{
  "attn_scale": 0.177,
  "lr_head": 0.0139,
  "warmup_steps": 200,
  "decay_fraction": 0.37,
  "steps": 13111
}
MLP neurons of a small language model. Each row is named by its layer, matrix (up: input weights) and neuron, and shows model dimensions 272-367. Each number is 500 + 40 x the weight over its row's rms, rounded and kept within 0 to 999. Numbers have three digits each.
A block is one neuron, or neurons of one layer that tend to fire together. After each block is what it responds to, as a language model described it from the Wikipedia text at the highest values.

L7.up105:466461518521479587533467598406602559497491513521489547464476536609496551541456492524497466487538452577505424503426474576457437489457542515498454464547433543594533463497509461497568494526489598463486510518502487541493453505465408481545536554523528528494455467500427485534494502458500548529
L7.up610:445523476521478524508489520418520457475476472499555497474524493551479559491437523523481499481472487492487512493475512425464495462541394401511527489512497525514489539499549463607502565473545584559535490512552423542482515530499511504477586515524484492501500473438548565472488502438538532548
L7.up683:504507467440550550498470462499488505496541500461570506452502498416452483539534510479492500571433490509509497476524511536530532529470488539492524484506440575506521504503513494455452498538562566472493508468543547447467479477556518422409522517530532445556443509481556500446489502482445485485
L7.up896:490456524504448493513476544499487481536419554512550428464490523578529546523493419530533515401504514563525494454507396617456522506512536527520483447546478506523458502469538480490479512465494590477552482515603543506512416490458488490520584547525501480550453526487490491471559560483510549510
Description: Adverb-completing word pieces

L16.up27:508549445529487597414483498445444494428446506447539434518495514546469554537517540543497489524440548542436540462462553414504490466528543477541529482445511472587455535459503541560474501493572501448505448501529455529497533562503575521474513499467446534501545422527569503513450508424554507503
L16.up44:470447526458495497489483554514497487427507537521430502548553503521476538543546558530477480422650514525508461524479509556476440575523555553478510540473489488460490475519508618513536529464564482568493492502568544516512385485536516465481532434533475531504449507496494540522586571548516544498
L16.up62:510452511482503430489540464500519489564577509506496531447532559513519466401443493498456570414587526495497442459513544521556477515450470455453518502464515472518504435393487589536487519543528446499550450495418503416450507575539468486516495479490534437504580505448549525579473575509475532514
L16.up105:559534514525483378552465529513510582496526410569481473465438529483526535460546403483593523430512523524461507443551466548491570457461541509523532578410529517605424460448525483528402457549559492492563449468538492417486549449511529493449508455575477527545471530515539505514550519493513504554
L16.up126:557486503484492484450490526426429502387584464497520488496521500495544432551529503555521505537510569466535508457481512555513493548534529489508533494565476496516518442515554550480549528559531471550506538442517450494482452378510514548429439501466532443490519518513495552473487488537518523558
L16.up236:500644474527448486430476501511469480464521439509452499447475515453531418522473487514564491480538493471521579513496559536566519489478460466517504486484526514505495533490482430493496487506522522554572472565511519453477509467481433459467541427522483456559420506517529497424525519461514512421
L16.up313:534422505456475502509454547455564502450525494412453505478466434512442498457509606534460551500544487500592442541441387512523509470509514507479479472506504489548446493492534496546460470486500486483473448461515460510496468498532520478520494552507455495526544531564550469524503595524517464486
L16.up353:455525466526499512522545443561544530465492535523522443507520403467509499527526560492491484519494462457530478453486497557492483529495530496476548487523520535473513400492489478499505481563561412536549481520525512592580489461479512479486524524475427502560407463452478546496521437531513557488
L16.up444:521585572501402525488511572475581472484470497479446484466507442460548471544483545479431478542522544513519456510506558526521530501507570523467482498521536509537529482446456557466549569462509454528487521478474493514505497498502566476485546487573487521554468513454526479508452512479510523490
L16.up451:517498439441486476446557506528581540520538526410589519477421484480456505478465468529470430532438552503540511484457538533526578420513447495524516494485523448488464519548440494514498510485476529486526464528463435514492439469576480489439531578475436492468593545475592486506502554534479482495
L16.up457:527545507515458460512461581500552505467507503398468530514466490567519469546551563470484523473392483484478495497454457541528584486507550584493488560512453537498530462544503542545561508474510549533510428488535504488475509496517458470512479546514474476538498450496556439472504548497446508519
L16.up580:498493432453479535546537468475535512523500484491520560473515538487539492491557438562503515453505545553464518504401564447529541493569513512520513629468477486525563437451556493434492554540465471495564443533526484486464456447547474571450477399522539464476471468583512487496591478471513454529
L16.up589:592579460526512474459476512399437459460592541490524566438454511469464455478510559504492432400522473462515465487480504516498457497510478520554433515489436445507510476523485500501539514520544481511547529422505480532508519522490509482498462531520570543530489462573536516480498474511515442608
L16.up1047:564524432478460499445467534538436422459493511498421483507470462502470436446504516529494487488548540471465523496528530552499492453549609501429415523507503488501506468542462567467492523551478418493482378493567450497501513533483529509507512417507488544569561523487521537528465585455517532474
L16.up1135:576526554500529430533462458511442529458490571477525536477498478472520461517524545510544451571563474482506488530508508527494497480477526479528531476536556484503584489477518613494487503451588478494515453496492460505485564497598522486466473529552484562426478478511534512478488543498440531512
L16.up1142:554512516474449458489604462517498592484547498562512509479522467513518474474434544543514511537513445513607578494522506544517497433471493517493519471512492458559500489472464552489480429543504509508541494492471485596490490536534485433486465440586555567543517464551530475536507495475508530498
Description: Physical description connectors

L11.up626:469458522551461508534546552527437599414495521466518551490490581472450503529522572524603570511467486427492480491436513447506495465442476556511499547495524481508572507546584489539533513472572508559505575567471481483517519491527489475514435515587530486451590491463481494524527487470464469555
Description: Word-completing noun pieces

L16.up26:602499532440532545495436468503457480552461470494478537488494470557499561459464514518501503533479479522464611457531553561536495423438495488486458469477426555588517531457478496445486435454460488531470480474541528520477556464475377512422519530535472457502429521500443497479503427496524510474
L16.up337:528467517466504420477501496492524485476456489473440493500486482569553533470519438510519479482567552495563559497490503452555499475605493508521509605535505488484489523484469499534493522452463444514512553504481413511543553514455505479511491389530467459484538551489477534414504446521409541495
L16.up373:555475562522539490504540440466469473417406553499491534461472523544553567477528513513493531536541410501506493528522510518539509407540538481554483511549526545539511496468542486499556508489527450500581563502443496479508498451469454489539482486538459479512528558483464542484554462472523502498
L16.up447:483523488455551486525503495466413526543492503486528465523534527516527540430519462556488480494408547483491530531437597543598499471505526532481464516524453553485475574471492519459498437531488484538532455520483443598520554515520434499572503519489585501562435519502474484474482394491502551528
L16.up532:527450516527623611421498490450491483491486528497531587469507544485525474480533462427463536497480519459477519517497522514540475415435485530459539497492502467467513524503556505524495406538463471467576538490481484467507511508431432464514529428549522448537458564512521497469503514558484474450
L16.up627:450505472501517504581626456470467521542449475486507482499447494557583510485512501536496558581486467552488527579519508482598522417503460469527516465520465503404419462481504483410532468543458514479471428493510460487500559476511400497520539451555560471473499518531499419499513515484485468506
L16.up675:566501531504540508500549446504521465511427465479506493506457507452478599542522474510565564454473522481564490492474491496538496395523514588487523520507524524494477563536485467476564451493531513573557450429550521547513506452413445555535562483499552516491469525506485508539536472478497534475
L16.up919:548518486464537516551489476458526539457430526479472442495440493583463522474526511544541516527550503534533496587571575508460535472528490453524481556536567478429472472537514487487527451453460505492477521569533407519528506424483366478510456474506462467448527546528479457511538489450514518480
L16.up934:599510490459484520482442487484467470473465483470492502471475495559497582438508497549591484531511463531468519500483502547533479504531517575515523546523488456498462507458476506535456472547519469510492492496571471515480550387449504521555551488465561476551522523459502465578510460464491484549
L16.up935:471510525524528443453521487448465535513426470433443462490428533458492518392543508541542454485468451483534502514540544484502516486524450523521562492559434489551468526494467481524500502541510454505502525501512476542534488504483506511590419448487477530539514576526475514479539511475533546459
L16.up942:544441458484567587547503514452483520508451543481530512499477450482533561438583514421536532494493480485484540496469514520524482425483546516518531562474517511529472568499534500540467483462531449446514547525501472465492532463414442530573499486514498465434583482479491526571538508456520492487
L16.up1060:507488489486559517482478464502512509486442501506515559512477469445486615399492572451493454464491490471512560557541547532553517431532491504461485546513481541529451504479570511505550416457489495552512523498458530515506562427470430464529473486513520504481505615456466490421488501490522502537
L16.up1069:472481450539553481454500489435494505431442499505482520470492512546512546431499526494538536580521487490545514520515529488496489455549490496496542572510506479511427560468537507511463462484482460492506484483486422563479529451461447510558477417479459502473539590507500527461487443442557500485
L16.up1086:567483462492463509518456424482482496499484469451536527514514496497495652443538486437605509503510525492527542396511520517550497425482498532483527516495555483492461480479475475564602401540521478546488587426501543526469519543475556495520518474513514517406469470521560520502495546467534513473
L16.up1230:494492454460574483466597427588484463469449482468454502518511464530504441504479430440495551453516467482520502462502471499486524457507508482491532442503405561541513424486540484524441446464611502524518428469518503447534508571450507506542509510454482445484496523480437511469490509481497522479
L16.up1328:459506495475527475490525544478447440495543476550488445433566454523480452547514502488561553502518439548492491448491522486521500570551471535475453451512530457513474452556543447584545544472552468500557484461584540515491553420496474552517514484458449434474518608500505528508555492450507540455
Description: Repeated-name continuation tokens

L7.up358:487480554465494561508464484588544483542414498513505337469413555513583623514473534432487533500462575443504502480504497482506500501521573506522467529491480512490471474532446476479502472522560553500522579505447420557522468576456455533498549474471550529469530514500510491450482534495534577487
L7.up633:374480483503548561496456538477469497488550495520503472472434461466506531524529491466522481597454480444504530502591561530554500539478511479510511462527463567494534503470548502447446504509521523434488457426430473501521507469521488583508489503468519522473559475459535457465490521551504520482
L7.up698:504529454532467468486507470478498510554563449520470552472454530459469485477579489501494528540472472578567555465509487435490520551463599515509482517483478535491517477436480469482450497446533536439527532454468483452467530496486531485472493507528529503464560485416501453523482499516560551503
L7.up959:508481475491480490530520538478566551545445516475499477518497447494479562489531462618476493531526502486526489481523459482451437459556529457571560447523547503458537541470527516509507503411540549476503529544471422518518479526492567489559535511474586523522494460477538503456413497481524531443
Description: A/An token form

L16.up93:556526465481494510477557565552465546583455505482509442523527536438437524525471538491446536532469492513473510358445477490497488529458470508462483469473451448516490558572482499561434454505509455535525493581476477474531508544587500492523530483510538494522492524506453525584580475420510469497
L16.up181:481568491494547478509529480499433455476519532498437442550507426465495421543515597519559504494471493567524454518457509519573501480513470501482501530465540526515490456522518435476496493508469517483552497424482481601476495481564489541458443441472467485510520514520521501518528561388521458475
L16.up206:458481523492544520455522524518501482412509485523539518499535514508515449482414472507485446484471529523506505583440521544548511525491431483493476567457483484552496542504544472523516474540534437451542467445534564512456524474550513529462515489450496467550511504485513468480390485419478499510
L16.up284:392525613523557492559458550474463415484482502461474452467453489501471510455512546517569426507507490550481501518548485530516468448469456539541424482510550468462468576541443546510489510539473478482484488488495459524453479508544547483563531472524509520496504496476486522522523517499542488506
L16.up298:465500507529489475520428536566533463561493572461428510491550538481455382464572550507468449484515461481522533453435565508480404445496498521581502487477452468541418513494512458463455606455587530535534522421536445474515541507557473533523470489470450515608540500478531467520499469496548560507
L16.up304:494472556493459533518512564563559530479543523501461511555548472473431487514486479469574494517602511517420431465469565488453472470445467502489482518536497467489516456536444485480485536549552438389542499464486510542519559458594421579483450484478448453437454425489481427458514523515480579528
L16.up365:524541495496519539515524508460449475543506413496466537432521478465524505528522496516445476492499464489498465502551461529489612500472463509505452581482435504522527472479480479473445488480463477512534485511481453476491538484553526459520504521502557442557548464516472514438504446441513514507
L16.up689:455462492472470585449448500496451481538532492460498488444528510454464531467442521443511546491470437544482507531502386521491461496487444518505465526436461531476473530581422489488451468534503498459528502495508459473501500576469561489559515465467444512549485507444468561540452449497537535401
L16.up726:515539519510474505481545548514477556420400468464488562548503484499524507465498491516494524490494532493520525431465474528574409508565528513437505540551474556515515452417512488467481515533622383479455487574508488453455455495507574536528444525484546490495581524464547507517529484452521460505
L16.up763:488444434485541525533440510493529556447527470474489515479479508477460497568473469518454546477543405484459487516486550477491484504496447528495519511482571534486518547503473522480522527440502465474516548549532556484461484517526508557489511399491544483537543548513529572514469554548570554490
L16.up777:562571427498483448577450460461479502492479500472523490458458513416470575525447465545474561494501519575505518436512529451562505491517480566512484524452468513547433532479517563438480483507536475490462456571484461493557516510517521521486510501484520530506538523497523461481537548492502434467
L16.up865:546490479592528528528576489488439541540467539553478490515443441525559503485553479441505502453451422503554519473546499567537499441462468446502514560396508632448493533442527543489499527549511440519493513552521427512503461493508557514480537466456508424539520455538548527557476450532527523426
L16.up914:545486452510453524500462477446463472530525433515468556478485461543502468485474523403535541442544431503471543446484523494536512500435555505526471524533513480583449488461553533460469513528444441494512499538399464507538589494533516546528455490548440481503485448494486555489461441536537503457
L16.up1090:467505475586502531459501469536467506554501494509539477451532495548462502471518491556537543472489487591567481470485502526547477464542544536566509484497509492518591543465520508517563449458553527374483509465468453510501476477570423466480454490521497501477555450488509512485438527502497468485
L16.up1177:500549438490511446487495526537498566475500481524528542519516540468531428545497577573503526563484511533498567438495539480512545518419526505551525473469485523468457564538498477499523509499472491475459505590489550501468481494527519523487498523507485532568512494476527567508531542559542502438
L16.up1269:489516495553500431535463506531463461458448484485467475546527448542458466468513526520538552472456508564460556464465487472524536513552481496502521557571471461527479583521500490531529493488470494429412426536503567491587544508561545467475455518460579472474491548543547458455506423528519545554
Description: Location phrase continuation

L7.up34:496468468561510520498532561473476477538507513541516449535476553506554574513507548452469484485466565496530591512542571538508519439467546510476454511551507502600440548479483456466422476429472493502516454590479482484486551544492449511539435574452422516517515492397527541448471528452497504586
L7.up362:573424486485446523572498515468512499512501516483551482514489525537560527469490520570524513478497527516477492529492478479498540498559489528453541491473539535458486485516524449370502500505497487484490465488483418467420523462503509535570489515453476522522492508497487484548485496333508515473
L7.up840:410463479519475585472521503412481501464507591476469510564462500522487446496509461423569524514427536503565469419544478490451602522515514500487524539519438491472528568484498468536494463505546535446526492481502474560526519545603501511403488544474516503476511547516476471422512526477534461528
L7.up1312:564525531537492520535532468498478478437505473485412462518455550569458508492489410466524488454483451467525502517452464483508515474518494385468511510539498446551483506442546528442465497422499578502515471521513422458434548488557511532499520458524491499541469523490473546509478475511423500469
Description: Come/comes word completions

L16.up47:485493518492456518433524531550577438497488526540518546502544515510454517519577516478429498485441480483522517466401504501390460451508473520538469489544488536455533473521491450445444445499470519485521508553540444481545473552456570520562550585550494489501461540479470535488477489491466411504
L16.up523:487415481540451481483479537534512390522537452513486445471506453480505483510453427514483521544474477489488386474452493505489431503534499535501487456491561453471530484541460546493471503487526502534591559484512439476501447523532529483518590501479439475571497435499554576554525474473522418466
L16.up542:478505484521505535458480493541541467496460532503549511533539465473524494565501608556474410460499504498503598497568531583485480513485587529416488469458545492510481477463460462489517504458487468487443546527507411491543495482430500511474528485466468422541480506489461529532482472450540482485
L16.up550:477390434524535526502414490527509481462466477516550477501442519558547510527491537541462547500519498513492498508518428521469540500495526459435495426457459495494536536549504472565534478487527459550524516519536464515496537498466512571464543461532498516537511539449478551483516440501572436470
L16.up596:516491499513498481492491459547492516494542544536482534494422536473581538544509501439450529540470559479514512509550523425519462469515504533449447555571476515526451572505473569475438447505475512485470491558475555560492513434469505568516513428481437431498479475511439568480490510513461451517
L16.up653:460511430485509500497491573454506467511427467550521529479506446467539498490472520491543513487534542541612430503546479549521508443513441376484489436547452436447521489440531470546542425527498515508502493514499493470453582525544431471516544546505455506550431471454475508515445481505468495475
L16.up795:488454448569537514491485553520493489478529507494634501503531487513499450522555486496516527470517552467480490455517532523492502498438471502456528447466503477580423519474485508449493469537509446540458531486468489479489507456499500575476500501437450477555517498420524504483498526427584495533
L16.up800:487468470557528474522463478486530481504528541451525518575599488418484584552516543446462523439542476486503504604506546509498494538463486494535481459541501461502377504503522527457552463536523506476560494508525506463526536514460531493519503517457498521444496540492562539450477450443508534524
L16.up832:549551531452514506464440471555470518488510493499477514504550505494567512514533395515526508536471444491507565470536485523465457489530483484446502467523509496457554466471502485533462507454426519481545511519539527556479423476512573468472514493516527509555533514495487487491497542468539478527
L16.up853:478515519611484496496518457484498507463484510541568498477493492479566440486584570543469536474500552467422497512488481555482504525506415515498504539488520413512541548542543456550440468471519535476565586544550563487456518527488476555507572438431458457537500522469470522537507474472505516560
L16.up871:445491551486505480492443538559518501508470510511582508496450539427536530471478485498567537490417597507439505521518503489511538513440564523578459470567408473452521549450478459477507530486559513442529487578549500501510526482522471505514511468493502426475535502416441604514501463518511496515
L16.up1025:532440444522558458509509506508514488467505472491547567567521530412505514517449511514503538501484488492463524532447465518564522557456550467525442462461447486465530511464544431461492522525536454522534491517542551512541515573490512471483550470494404498522471500460439516483453562474525520460
L16.up1070:517488496497512468527438533569491468593478486543534520533503505514475540480500541424516529488446525515524505409559522473518518416424588500463485482487507540585407529409478418494462503531509490518495496497464478454491497520490522482448591471473457418512561474487416478476504507550505517434
L16.up1225:505477508487485455449401463573464423537477489527574512447499483571475491503538547478471524523564567522587464490482529499547553546506394479539539480546441492506538502528474503532517553477539535505440479534551558478530534465516553481524526465487513495549477530453561499568438497476509508487
L16.up1305:476531516558525495516484425501511473512518404457422525475495512455428503526496456426508438509500430513513529502525451580469511460473474507560555433542473505537499495493525548488511435446584459499512560542504546530531479474496578523525484553488410468506571505517550452485500554531499489512
L16.up1342:469517514422489530464461495535466481456503496511519506469471483478467503526506484483508525514493499509560548507507471485440544574449502506490483484515493494506511460535478454480449499464533551464516517471510480528569532536530505506551506531448482517496474495382517530534515540469561500516
Description: Predicate linking words

L7.up9:547549544544579464517532582492507483460503534480464463508508526515524485532512484456500593511494552498371510486511552486447584475471450419497513490455470466518498468447526557506499522512506460488486465520503539484494530543522492463501485526482532450506526479435476501422480508516575495494
L7.up365:529515498440526459583487420516501441508495487544479457487479544515494582497522531418472602529497500497540464502496501503421462529528418537501389477452480475487552480470478505576576519491523520468488496558549460476494506500510480476484520507485474475528532529478485467415509561468527546517
L7.up535:512521490421487550504492470533476463527509544502515473517468459511426551520481507493472535484529489451514569532558449477527514454550519520540548586541500529467454470513535522568586562541534494467516518561524496490516557554515489520474537460534487502508517644507474547435497480502498502484
L7.up608:510478456468543506564440461514522478416459453536506561531464511473514496428536453529527550515535480522490454483564453478458550507520456513460458552560545504458508459477508533436480453478561531419484489538539522485516555560514497539530529475486518459509534530490467428464474485473584538471
Description: Initial-period and first names

L11.up25:465516474561527528497505584535516465511486528451516575504488473430474441444494476497562492458426485504583492538511457487549460471472444525528483555437524573494480463528509475533492475479588486466546478511456504461523566521548475530582493487486499491523571487473511483470551530483497523449
Description: Place and status relation words

L7.up137:467482448528488477436505519470461497440482540477484494509453497518483473476453502468462476449477562467498512523489451492519492534483593440509409504514547480482551513495501411540493507525493547518516495488553447458483507480500495510479541474546544458461473524448464503495446524454587467475
L7.up710:503563535507543513378565514510492509485452530510570470492500516493573457459553455443597512474450496515416524504493505465452543468508487442491486443572499495511547458465487536498451525475528479470455579523437500476547569442479498476566517528508447516472518511387464471500487520521504460516
L7.up1064:460456498503542527438506506544492520538532433443445470510464445510467488496498488484510559469546495523491433476431501517510535462506514503465519593488549478542540456493486524514474508557571560557479509508391482471518495579497497473411548432497576517502550430429521534487480489511612516491
L7.up1219:600473487519498507492538505494495460479500443558438433501559487416485446490466478450471520471446557558530469538526490587510483481544505507526508387480482449495451488497523561509511493532517574538556492520467469490496470556527475477538529508518535487477540525506427480518511534577547484470
Description: Life-date range separators

L16.up48:447461508433464433476539565489477460492495460609525512489470474564402581506467486492474523536530521467536479510504451560404421506523539504495486488549503477494556533438508511485539499523492509487465467533562467497518510476476523498394493542513539518525572513420461482516479491502530531576
L16.up258:504541507555434548428485431485606518500501514548481515506456465498408470527594465474496564439493481496487440499485547498452597496479473559529537477493512482515552509482542494496496482389533469455512571536544561484489463511533497537489520486558500475521409464544473544548435534480534471465
L16.up323:412467509536490485459534533573398471474524505527604520510499546508407460480533461499483493477491531468560501429498550499457525521508478539526541479613450455521535473452480531551455570515440480494549495527462504447524476438481475552471526510529474468484550504496535508527373423488480467489
L16.up498:513487419503487401470425505403506471441459472524509534594572511483520488538463537554484525454492526479570521499416517489456501510578454462496450505546527456489543508432534461471477636460533502590512439524453465477566439519418474548500524496561577501618483524447474491531457511471545564501
L16.up531:522483459514499518444550563553511496539505538583530504438461519553516487525532549515517518484506489491502542534518470517463533463442474471509475490518473502476529497538524464487454529498539530486428470586460488455527469547502519504476503559571488522469551543518532527503530449449462490589
L16.up566:491473406427527462567528539488527494491542547495473521441527530505528516527498501453508491475499409497473535501506429496461571528499445460540505491496498484570541457444503495535537494547551476496533573496532535514547479520538480453470538536495455505504555535506475499523516477463441573581
L16.up621:502519510513426447488485486451550467463510496468516520441511482447485467549470389440498543553475500458522393425457477495520471555465506526440499484555463493534573448459515473536463479486504507506510564496443461483501523474515461500473467510548521524480536491448473524488456511513476517553
L16.up622:455479494618466519478486562497510530469472561513530529502515560514456430430527574548505504444539491543576524529434474489511452519473481475492555527541552510534503480476497490479492542568485465537533564503518486542574476451531451501541522501492489551454584479473603463439485494514540484527
L16.up640:441424538548512496507503498446534558475507514475522582475552533496563547496512482516525541548511501516508507530417566525477419474489496539548508468526532448497471466462471516512501506516380446545521544535564481441477539519542462474513534609524506484440477512503570477446424464481534447563
L16.up706:460484547465448408551491498472483501554566515548495543489549576513514527513513547485510503496525521584526444464508501559563496533489451482443417451543510522477521448491474523439562513531478516489500533478473509486580491454466402512516477520453442590438502514532493457512453538484451521493
L16.up742:525513535552469529568436614500505459540501443599486494462510548422468540469528569482443501538580488545498487505479492496478543537520508448550465497483463579462589519500493527503539614516559546496484542521577461527565528500513537474456584541475495552478512558518455487524537539481430480558
L16.up791:479545449441479445455551549522529517501561556512539544518540542489490564492465464500473486394533432485547476532513513570501484516566469515473479494483534494510560506439467482533548500497481497587489603554549465501466511459577460534416583529465448499434534503485551532499439546411467523523
L16.up1077:436515514574528469460458501503492470551515548535498541501528516502563473449486538469569488453544482449493556550489514537468515461517516434450452528498506453475549507503481509429524557529500496524438478567483536497504461579577445540478489531448458468409462473478444452501382482543558483509
L16.up1078:422508557475494441486444494496527472516523495495523512486491521501416506494447502483469486499489450486534470471514475473450549496443612575546514538496516498504517438444564497526413557505458536472471500570477499473518547457554444574479526510578517459507469535467416540545414442466513496615
L16.up1299:490530498519454514473466504482459482485470484453483515470450473551456504494426550503461448462527496518578460472462515508420538474546508473508438496580548452481457489463476466501538499475491473544512485518416465521488484554547515555549535544491507484518512556482539523488441604550491539476
L16.up1336:383551494532494525471533548497396508504498510517473520421492485563528510435507532500414563503462568494480505509533457453450468556379495504526471502542507518471535490542488433546438506515497512483496440498426490508503478481512491539489489502526534470477532466530453461446415522470481554531
Description: First-name word endings

L16.up56:547500513472549487450452424549492492482566514511496529571519516549454504502618614455509440526513502455523452483537522513455509514475474472532515518546508466526501419494468587488488467542497427461518537543473516539514533461536457429533489583529501513560512451559520527494538505480533540458
L16.up125:446552500484494500443498569498539498532530465482494519546503474484462495469503448554573478414511480513531508485464480489478406528424543517502553497543439499500491423536489521484494402428489488533456489588467490501497528484506534558466478473388480482563458453421580523413468501509543485563
L16.up261:465508427503533505484539513549558512490544478530464488476552524509463481505603511497473521562457444480568502516551516508518506549439530490500487489574568506472486520434497489528428490548518420441539497485551488565489569481586505549511442541491520511537504503451516530501490443611563481474
L16.up364:483446538500390463505554514478417588458470464475457509516552523528432476506526532510519564516513462537478459456512518579418566494474606490499541485537606439449527482545533463528556482512455500411489479500497522524481553442458526485526508561479546485481501476462474491522450514472497489512
L16.up392:501520479525502525499456536454554474555513549478511441484521468449533572472453529496496495468456576464555531466519580502523514444479456414429491433495534453459510520469517515476448561436471465486517538508503440411526524506464481427492478558522484481456510517502545515546490490504457562518
L16.up445:553451468532545477519547520554520471520491512506501528545446530541452522451518524499453481547484594515488504493468582543481449518499423481512500489550494508424528513481462513531496503505473491541473524499539515468452563427557498549517503531483573501512573509519468476484459454540445530462
L16.up490:441497486527490563505477488518489488408588540526450534543473492492495435510508528467562490548504466514529500506509477542399535501487485553471528542500534461452553478508491523532485388566530465561496490551466504516484490479465458515534497521535406462467508457447515512556542474479505556462
L16.up528:467534453433532486433474540534513422533455546473579508534495487491580517543520545528506440534477462531520493490451482464569558552449526428522516458574483497544491513513459399528494546509485463507530480531549542518512489494522539448477450528503410563466476496458482507505563483501516544571
L16.up713:525542598529451474484536485521479447477528523568556520461461521495549492521524593521571505449551538451545529506546493536619511526471469506494537471538443457447502488498452528427572481496488461539495451499428502521543482500553503497544455480494451530548531532518477440550511470531437543566
L16.up895:499540550552451472474482529515489508437510489489494490450520482471511589562498553445435459505505509441515500453516468450469501534409518420545483487523519475580513491485571482491482445504559468503491447525550475548461500497468525562574486536502506535574492457502401548514524537478543481494
L16.up1027:494501489494495560498532489509524407478538495506536492544550498548529527448462505501485478499579538502549441551487522510441482528495560530537507462514465475449473431534474472562566507470476431498488509596493547539520509464491437544461483563460517507540494446483484581444531441505506427461
L16.up1120:501465498494429512436431550418512489490429509585536480539471444522469543525510512603461483551499495487492509511528542548512483527464497528480491526482511535452522446542500443435508509524451475413491525542520480472502520457482435496479511443527510493517483572471385521540482482514486490436
L16.up1183:503414462473474494432507450474472470454498537498547509519537443470506561499477459517498524477521489506536536485497567512514528548462492478475488468547421423521531491524541490413485467488494498474496499434462479563500528474465465548535440473462480487506448500516464596557493466545490427556
L16.up1227:530481451544449584533476475601486511499504550513485481555494496479428505474467468467463543627571496511491462466450450463456509512402492458519502532522420417525473568419494490567514493437524450525504554530448468559545514509466502570530560516505417483513462536461500468510502498476467535549
L16.up1240:479495514508506502564487458531578467455524505562542490495519482423512473492485538508410496456558524463617509526456467462412505474511525465498466493568517503469587522499482429478475495470454455512552475527505538484598505450539539511445579589520503504534462469466485515464465551521531508488
L16.up1268:489470560483436552556517455570493476448520517455580507492544498521520466472510505473474582470550503535538551523459487669543526470506511489464525498508439523533515470508463545452437462504491450466543481491535480481497533411558492581489486478462502435474527517427494488506493451493474469458
Description: Main action verbs

L11.up541:476514517440486459528403535552524512503452440513513486479497506534531576458520466471533530458520494446542486489483546511393447538525485529578440426499525451494512482487412544512548480490478546529457562520573483399513457464478515514476511491553527462488533457520502469456510607487505539515
Description: First-name final pieces

L11.up485:503485524456419534449538466523491488511530420570530524513585521542432475444495478495531496435504506558566505484435488471521450466566495560539550475471513479538492540489511525535501572580517478573582454488466463502490525467466511564550513480540462459468504512545497463528609550480538534477
Description: Space before date numbers

L11.up299:484534495595494509464487459498539467494457478476549516566496492442473525470593508546454491492509415466525530458488507544488553474514506549491496433538460463528502516458561415535458458515500378537426480479520472402513483549509440514503453470517516528572444606525563449481478495527431543532
Description: Transitive verb completion

L7.up1125:505461558492520501424443470473558471500486491475443401510483527472518578451493462442483532440424545502480443525495453440540398498559482470495509488470494453619523500495571491556470482443534503487483435460487537570450469530414550485491517545527511498519478540431456406511471547555583508468
L7.up1191:512437568536484527470516581538527540473477557551546497463476493403519532537533473494461515497500456541484434500554614466477487487497451482528510532510462544572570503457503505506540499491601554509526509533578482505519546521556563527450536524529533532520467476514475474568469408565463473441
L7.up1247:499431451577539524477485513525443557496496439478486493512515521471532492460452510486571516482520508415531534515463465429517520467555561484499515507468515466511554476461498519484490535429598516518483473578471466514573485529493533468466506535404553509501518440475497532563526427485426496409
L7.up1302:468478488556553538531366506490574567485515555499471488452422474477501516451472520458468496481484458370522509474462435518504515453505461479457493457487458483473528534541599506516479546494512493530591518508519491510463487558463435564427523469554485482472521473436489582497492485513532452497
Description: Early word-fragment pieces